{
  "hidden_act": "tanh_gelu",
  "norm": "layernorm",
  "positions": "learned+rope",
  "qk_norm": true,
  "init_std_qkv": 0.0337,
  "init_std_o": 0.0337,
  "weight_decay": 0.016,
  "max_seq_len": 1024,
  "dataset": "wikipedia_en"
}
MLP neurons of a small language model. Each row is named by its layer, matrix (up: input weights; down: output weights) and neuron, and shows model dimensions 96-191. Each number is 500 + 25 x the weight over its row's rms, rounded and kept within 0 to 999. Numbers have three digits each.
After each neuron's rows, "fires on" lists the tokens most often at its 100 highest values on Wikipedia text that the model never trained on.

L2.up569:501500481494493485546490490463527491510505505506493511506453474491522527496508542516476536536473506510520540509516470495455510513423502484490484492498504464506518529514495500514486536450500500485489503504487532469500479484465488519537491524488492478500547519523519496541547489483492518522
L2.down569:511500516506506478527518463492505509519466514506465516498500457487525538474468518487504525483489544523532514510508464484468456503491451579446524520446478485486486507492511522499466524477522488457473506472485496441505480517503493507482506470495454508491502513525479478518515492495539503493
fires on: " has", "ich", " also", "gan", "to", "ated"

L2.up466:535485503507513550482509520527465484497494475478481474497468537500508497485507480468511456514519477448505437486482485519522491534522482529558466510507505493488478488491425546524479495468530468477502514504491539469482512534484510551510481537521517448463508495514483496507476486496503467491
L2.down466:493504540493479516459531507538481520547505478504524496504496491479472413475464443540485476529489529509479520524487520517504500481501474509508484536512500501493461459527483512486502478514504458475526513520447506482495506535494499490531534507525520493497497496468510478504497519488477525477
fires on: "igh", " ear", "reat"

L2.up623:510512475513463473514545547501498505513518423522478527516510453542503515473524503526492505461535527467498514503459509520520502530498519500534530528498514508490495557489481504499487516526500491550471495465486433466534467464511497489523466492479522456508478468507505501526480473514528525523
L2.down623:531469483545492450537526517533550507525486451564486509527522462537495512477512500482501510507503502469473525517452467485515480556551508459518478528499543467480485505496461509507499496522537501478502488469463450490511472501506478496480501445508504484472494490472489519509491484505526527506
fires on: "ep", " co"

L4.up437:505501496514477522521514531490460508536502527480494488518475506454525525465529503482499509507516433490490488482501551544516518490490512484518499488486501509500537466459504492486464524487550460488480513520524536485499472506538555507511485502486483539460496476553521515496464544490449512529
L4.down437:504514483481483515538483514484517494468482493518453484565513528509515473481482467505457510503546510488510482516491517491491489533494499511522510531527457475552467464498524468509514484503500524439514511512535549481515507505510451507469487502441491475498538506511518439435508491550501480484
fires on: "ed", "ing", "ult", "ide", "ment"

L5.up454:512479493485497487444503482506496507526497501491477485502529493507510495519470510457475500519487487495531501528485541411498522535518485532513469505517496501505529477515504509472505511538544539464500485536513498473516495480501486509459486523469485544491519459541514482477442560473481492533
L5.down454:504498521489519516521453498522494490475470472550508477516513512568508491525523517440507497456542490519522491508449492473486454440540565503494464473481499504550465484550453507484488485512556488511522451504504483485493466482468521457480484461466502487507499487495536516467499474492468508518
fires on: "l", "os", "et", "th", "ing"

L4.up115:479503502508499495520490475520534472475524483558467457482485489500440494471464473512458515477563512489503498530447477517493522495539516439523477521482465526517533536488519479485493483532523533512496482441540492537507494491520464506497497479457471484542523455511463530511482509491494486478
L4.down115:514510471479487511523528495512468521494495519504495502488491472478485494500553468475495501507502488450518517514513485534432489506497494510466450529539484505505491499513465483446482459472481520473496521483476497485478516513489522487465541504509536469525509528573523514514487484465522498493
fires on: "le", "en", "ober", "ri", "l"

L5.up970:445446505533491453516526452488501459486498503505461505520523520538467457490502481534511466498476519538474438549497493536497492529508509530465499495525494489590498509497501510501549470472525467488519488516449474485535519512466477512514501501514481441500528488492511529498524498538492526472
L5.down970:531501527526469468493511500454507490500471544505486513528493483491495495511510530483515529498549494463458525544486490520488509487502485479510472462518488489474478482518487507497532511479529503438520458507495540510499479459537497523465509476485505505479520487534480478470531517511471497534
fires on: "e", "oc", "at"

L2.up189:501459500461515487554541507475492496496508480493506546500471530533510518514517474519501515496570475496550498494497465481498522541458498504515505505519532498509489548510461513518555463544536487507452517481503480501511505476462497465486547445493495468504514490486505531538502482514488501496
L2.down189:492483491508502472510547497514502526500542475535472471491498523555544519517490530486536507528505493496527506524501481505437489480504524498486510507468478521531540538478499496490534482506528460559525492519450489492491449466462509476501515479518507511520445510492474459543492509518500467511
fires on: " 202", " re", " co", " Co"

L5.up109:523539476507489526510502499501489489508451515514519513520488498484570475478516468476523500524514493493460473478508495465492517456526510510494463500546520532517515492502466485508473541474471494504501486524495487514465498522478537518535458490542521469448529505490459533502464525485509488529
L5.down109:509472496449509510461475460448516441486520461530522566472521467499501491534498535522469500472536483530498529479488466549491535500514458485546499541501563459484496480453496492509453514498546474508515493470537503482511499486517487506506540501472498514518465494495531479446466537474527505462
fires on: "h", "th", "ric", "act", "ild", "reat"

L2.up776:494509538512522519547499504473461495498493497536534479460472481503509545523455481512518482467444500495526535513491490471518503541482494493523496468512515490510501524503473473505499460586539510487467495519512486497458515474529481520516490517495523454503504502491500500501536493469464498502
L2.down776:487485486533544513463512540510473505491469494506549511502470507483481573475479492493539505490497482499507526507527475497515483481489460479541496534506507509502494483509472516557514514497507511497474496517513527502519486481533469526512472499511529502509479505491493491512500483476477536476
fires on: " de", " at", "id", " spec", "."

L5.up277:506462519522487491483477488480504438513565552508493498532505530518520499512404495475483506466511482485555487487530522488491509547519537519491495506523516544491482487500511517485500483515540505478487506522460476526514491517498455463482584552471529519475456522505496491520431513442491502478
L5.down277:476454498472517520494536529494548494519471516464518497519478512506528480466529530505485516536531486509508493466491551514526531491501515561506535540461505473491503489495518481465515495518493482508472495495469495513523481485485476491490494499493545494489501487473477493472510582500457492489
fires on: "or", ".", "ort", "th", "l", "ce"

L4.up59:452491490510480472481498498484528521545501488503482497527507498485503583525432514527522486480500474537503525481486492434479503523507493543448474530469489471512534488523530509496472492516490503499513535533514485497488495529443490487503510511493478553495504499485505456489465517514557533503
L4.down59:522491490480523505489483482495483532452516488489476463488525533474545487485472486514504527539527477491476499518522489506478523496483497483469516532506458497506507526468492467512492510487561468481478488467506550505488494504459525480492497476449490537529530541485508489530519489472469471513
fires on: "2", "1", "ing", "\n", "ton", "5"

L2.up663:462531482469531494506503513511496476485476462525449504563518558494509551499450500537495492494493548491510482509472470461513528502435509502476522492517514533517545489507494454500483529476478500488478505483502535533479490542486512477434520503457480514464493454514492506492486502510506517485
L2.down663:488521505502466554502479502435525548516510491529487499490540510510456515493511524500522490521494569481528515495490519479457472557502458494479541546512543526490492554484487492476512508528480530514518460483485483503503500529518518471494480465513497530529482460488509491504532454477486480469
fires on: "\n", " Is", ":", "ing", " Ind", " ind"

L4.up696:508488488497494511461513507483463513518489504459512519540515454510500533510482486485468518518515482493487453466509556510506505486519488478520479478462475476441528461472553474522462512513501482487533508515542473462487463492545454476509479535468524550500496508500524519523503550537522542473
L4.down696:484530464519500532522525490493484525508540500469540522504466509519500471518497497481520527481514488513532523457500514513510507534508498483527492519489495499477489460533483477493535460476498530478494490481556524502448551483478513537443476523561536490519445484490542472445484465534506501497
fires on: "s", "ed", "ah", "ing", "ce", "ok"

L7.up380:547488549496521503511539469525506503524531526533500527466479474451534488510509468470528455488509480515484522501505483491512510474495508499502511504477501489532490485457512476500505502488529495493513570553536521497493470475562519491503510489512490455503541499515473530496485518520526520529
L7.down380:529453523507540502495491497496479485521511476516478509505530497497540494474531501490479506516453483513495510444495511506473534502481513509498542530512511540474543498504463474545503521500463476508507516515515471519463475498476527529498530477490502515516498518482476521478506485499505516513
fires on: "s", "in", "ins", "ings", "age"

L2.up498:451504492531509478450499505508496506477494527503513536507494529511528505514461517470523530472498468505474468463465474485485497519492523480499453543533486471536477541562498484491527490444491506439544521509484531533480509523500533454492473474464537477473481491486485485466480543519504487518
L2.down498:482480482503490461509491545511497492504511524493505525468448505527529517510557492520536499444477505503520443519502500487523497478515507514509504549513489510466463535519496489468502489517554498446518514474512494528491528523495495497572511475498504448475491510475476462532550509489498447502
fires on: "ra", " tra", "pr"

L2.up588:511512519467472504511503501482481502480488549499505522507453474495525536519472494506519492486513501490518495495482473519543505523512513544509481537522485526494497471491510501510449527519469527495522543546492495474529500471538528475524531471514517517497483479537488502499487491522550511484
L2.down588:450497512450513482520519488503502476521486469519525497496504500460499527520505450527538483467453547488490503525524551495448500536486520522530504502449573474478499508505472432472487495515512531525496501459514502482495493444507499523530458504505484538483521524514484492469505463511512462502
fires on: "in", "f", " was", "s", " se"

L2.up464:479535506468493502553551487557523519488476464507490533523509462500488477527452471507496527469503502509479525498507526500525497551567513498549469542505503499511482499527525504502510495483491501503491490479515448482491517490498470453523517496428521450483492477483505517496473526539548525484
L2.down464:497506498488490546526506474552555538523482457521496545484531498522492510507485503516527514502481498476506498514515508490514500528522489535524492531514510469527485483505513524487533481484524459483515491483531475502502487503484499464541484500498482469524471504472475484492490557511481481489
fires on: "em", "ew", "oun", "ep"

L7.up315:492473504501536468511536486523503503473520488520495505459473502525431495534502456487445546494506513517473521505471468527545500488492552494535497471488532515529509536522548515523478480479523536460472494455434452505530551480489478494520506504500477472478503477508534504529526481516501508470
L7.down315:525491506564504485526482527512488503538514453509534499499489528515488518450466494506529521501484471435442510475462484487475458517543494544534476485519526548506462466556471527529498521490550530506474480465506484477476484496501509541518438475497533502530518510490500521526497494522446507529
fires on: " D", " tra", " De", "e", "d", "D"

L2.up909:473504501468454497500464502542498520513504503502447503526522461471512477519463500514476537537499512476440503492483521457494520489481480506467536511490484547501530518523496478527514545507475539493520501536492547531516479511483508456472497470465471542477502455459511499490461519470501540509
L2.down909:467518500460470561464459526486493453506481478482480481497484479544484464455534545486482484536503455489465498465538487531499496528516505506518533511501494505502472490484519550541534555500478507545523485564513503528513487509503518489461467504486487554460538509472506446454488516477515487538
fires on: " v", " ind"

L4.up298:498492483488491498480481513534502539507481514508519516552524523493538464536504504484515537469491486538499502485464474464472492521493493454481536502450455509526443504516528480518476528522520444448508532416479524513466486471541505465499475467510520490476477536504493494482492484461516495506
L4.down298:476518466504515514492545515513516524501431518539517505486486486494484551484475478503508501487512519492550495493489465489476489467524495527514522513492539541509466443561473541508494517482546505530485485495486507528498493515487466513504494497518498509483506495522504503508505507523517499515
fires on: "ar", "ra", "orn", "un", "p", "l"

L7.up850:476517499508509530529502524511495470506544495499454501494508509466516512514513512522477487501504535511458515510487525475486532485479495469513506504451488477530452536486491531462447482541538542505472509468494500474491505538530479498478496488513520467495509507492459525510510454514490505482
L7.down850:505506501530491501496456500502477522493487482500472476506483462535509507493515490504487522502470516503488428508464502513478458545527508485549488500469493489522519453486511466497498475518499539479493507486487534527507523515535461547473514477514485478528522490473489504531503509533500484478
fires on: "olog", "at", "om", " S"

L5.up178:479452484476486511539459454496486498533472504498504494511488486517484494463461488486492516478509505507517488500486496539470543490494502468468493525521501509545481517498498510471422530501506520463502525488549490495503519525535528496465492492498482491547494496511519510511522521478485465501
L5.down178:525501486483499526522533525503474525486515462467489496476465502495502508499498476472496503490534481459446548464516475500485484476456540519462500497522542487493562466527474497501512486542515498506453480498498513525475542512453507501498510528522520525498516492485531505452468466461532504466
fires on: "um", "l", "le", "ix", "i", "es"

L2.up579:478473487512461495531466503474518491503478560517502540502509491486535545528535515527530490497487488465502514493487447500485487549480480541530486481501492503484505521516448490512500565456479479519473464499501503488481487470469475495526489509513473544563497539513497526492535483529511495534
L2.down579:496510553508474529507523487498471503544474486508460501530531505506521479461507487517547483518526490517496535526496517509485476526508497484508530516528480498515480455493487499494544503530467485511459467495488487522436570509491514547520496480489473507468533478494444516461477499507492463484
fires on: " also", " has", " is", " was"

L5.up470:524497528500481506530506485516513529517479461488512476459489507542498541477458532473520475490522488512525510485513476505496518527525530504541509471466490504471520491530555564551464503457531505492471529518488472465490479469526508513465485494497465472498493462480522491520484498494509436507
L5.down470:492545468485497517461544469469477495518523480466511526467476513491509475507467526473506452478508488490518498517545515462495545502465509462517522458484466510505503529513521515500486525501496485480503492526524535450501537495487504466524530494461494523526507521536506461491480481513486521515
fires on: "ak", " d", "os"

L2.up638:523508498493457483514449443479513499465467507542462504528551519501516519508500518561512514490518482483492521463485473499501498517511462504526491481520483521487505528520500499541490531503492492516498497503498480531547496505490497455474490501524500528537497503453544484481468494525481525525
L2.down638:516489454498494478489475488469527483490498495457488537510521509525477456486551526482460504450508495485467467490520518508497478522472516495464515535452460540526490490508475460476528497482532456493514486505512458477506498525502502517514502503527503480508488526492492514454512516491510495530
fires on: " was", " again", "e,", "ure", " ind", "wn"

L7.up637:501532492563510485530487533468481525507462522513573501454477497523491460517481463475489491481524465439522514479505494479537494473470432524508502507450510492472507486507505508487455464494442483492493507457514535492502486516492497499499547493491532507496506491501449508504500487502509477539
L7.down637:507531506506507477536455492466481522518461513489555489497460461523474479502492487517540478478442452438528509489506496505478561464524514501500520494503514509514521502475486523518506478501493486483506525473516529474472470518511486486499534513583457527490487519484483496487467515489475484516
fires on: " b", " k", " j", "il", "iv"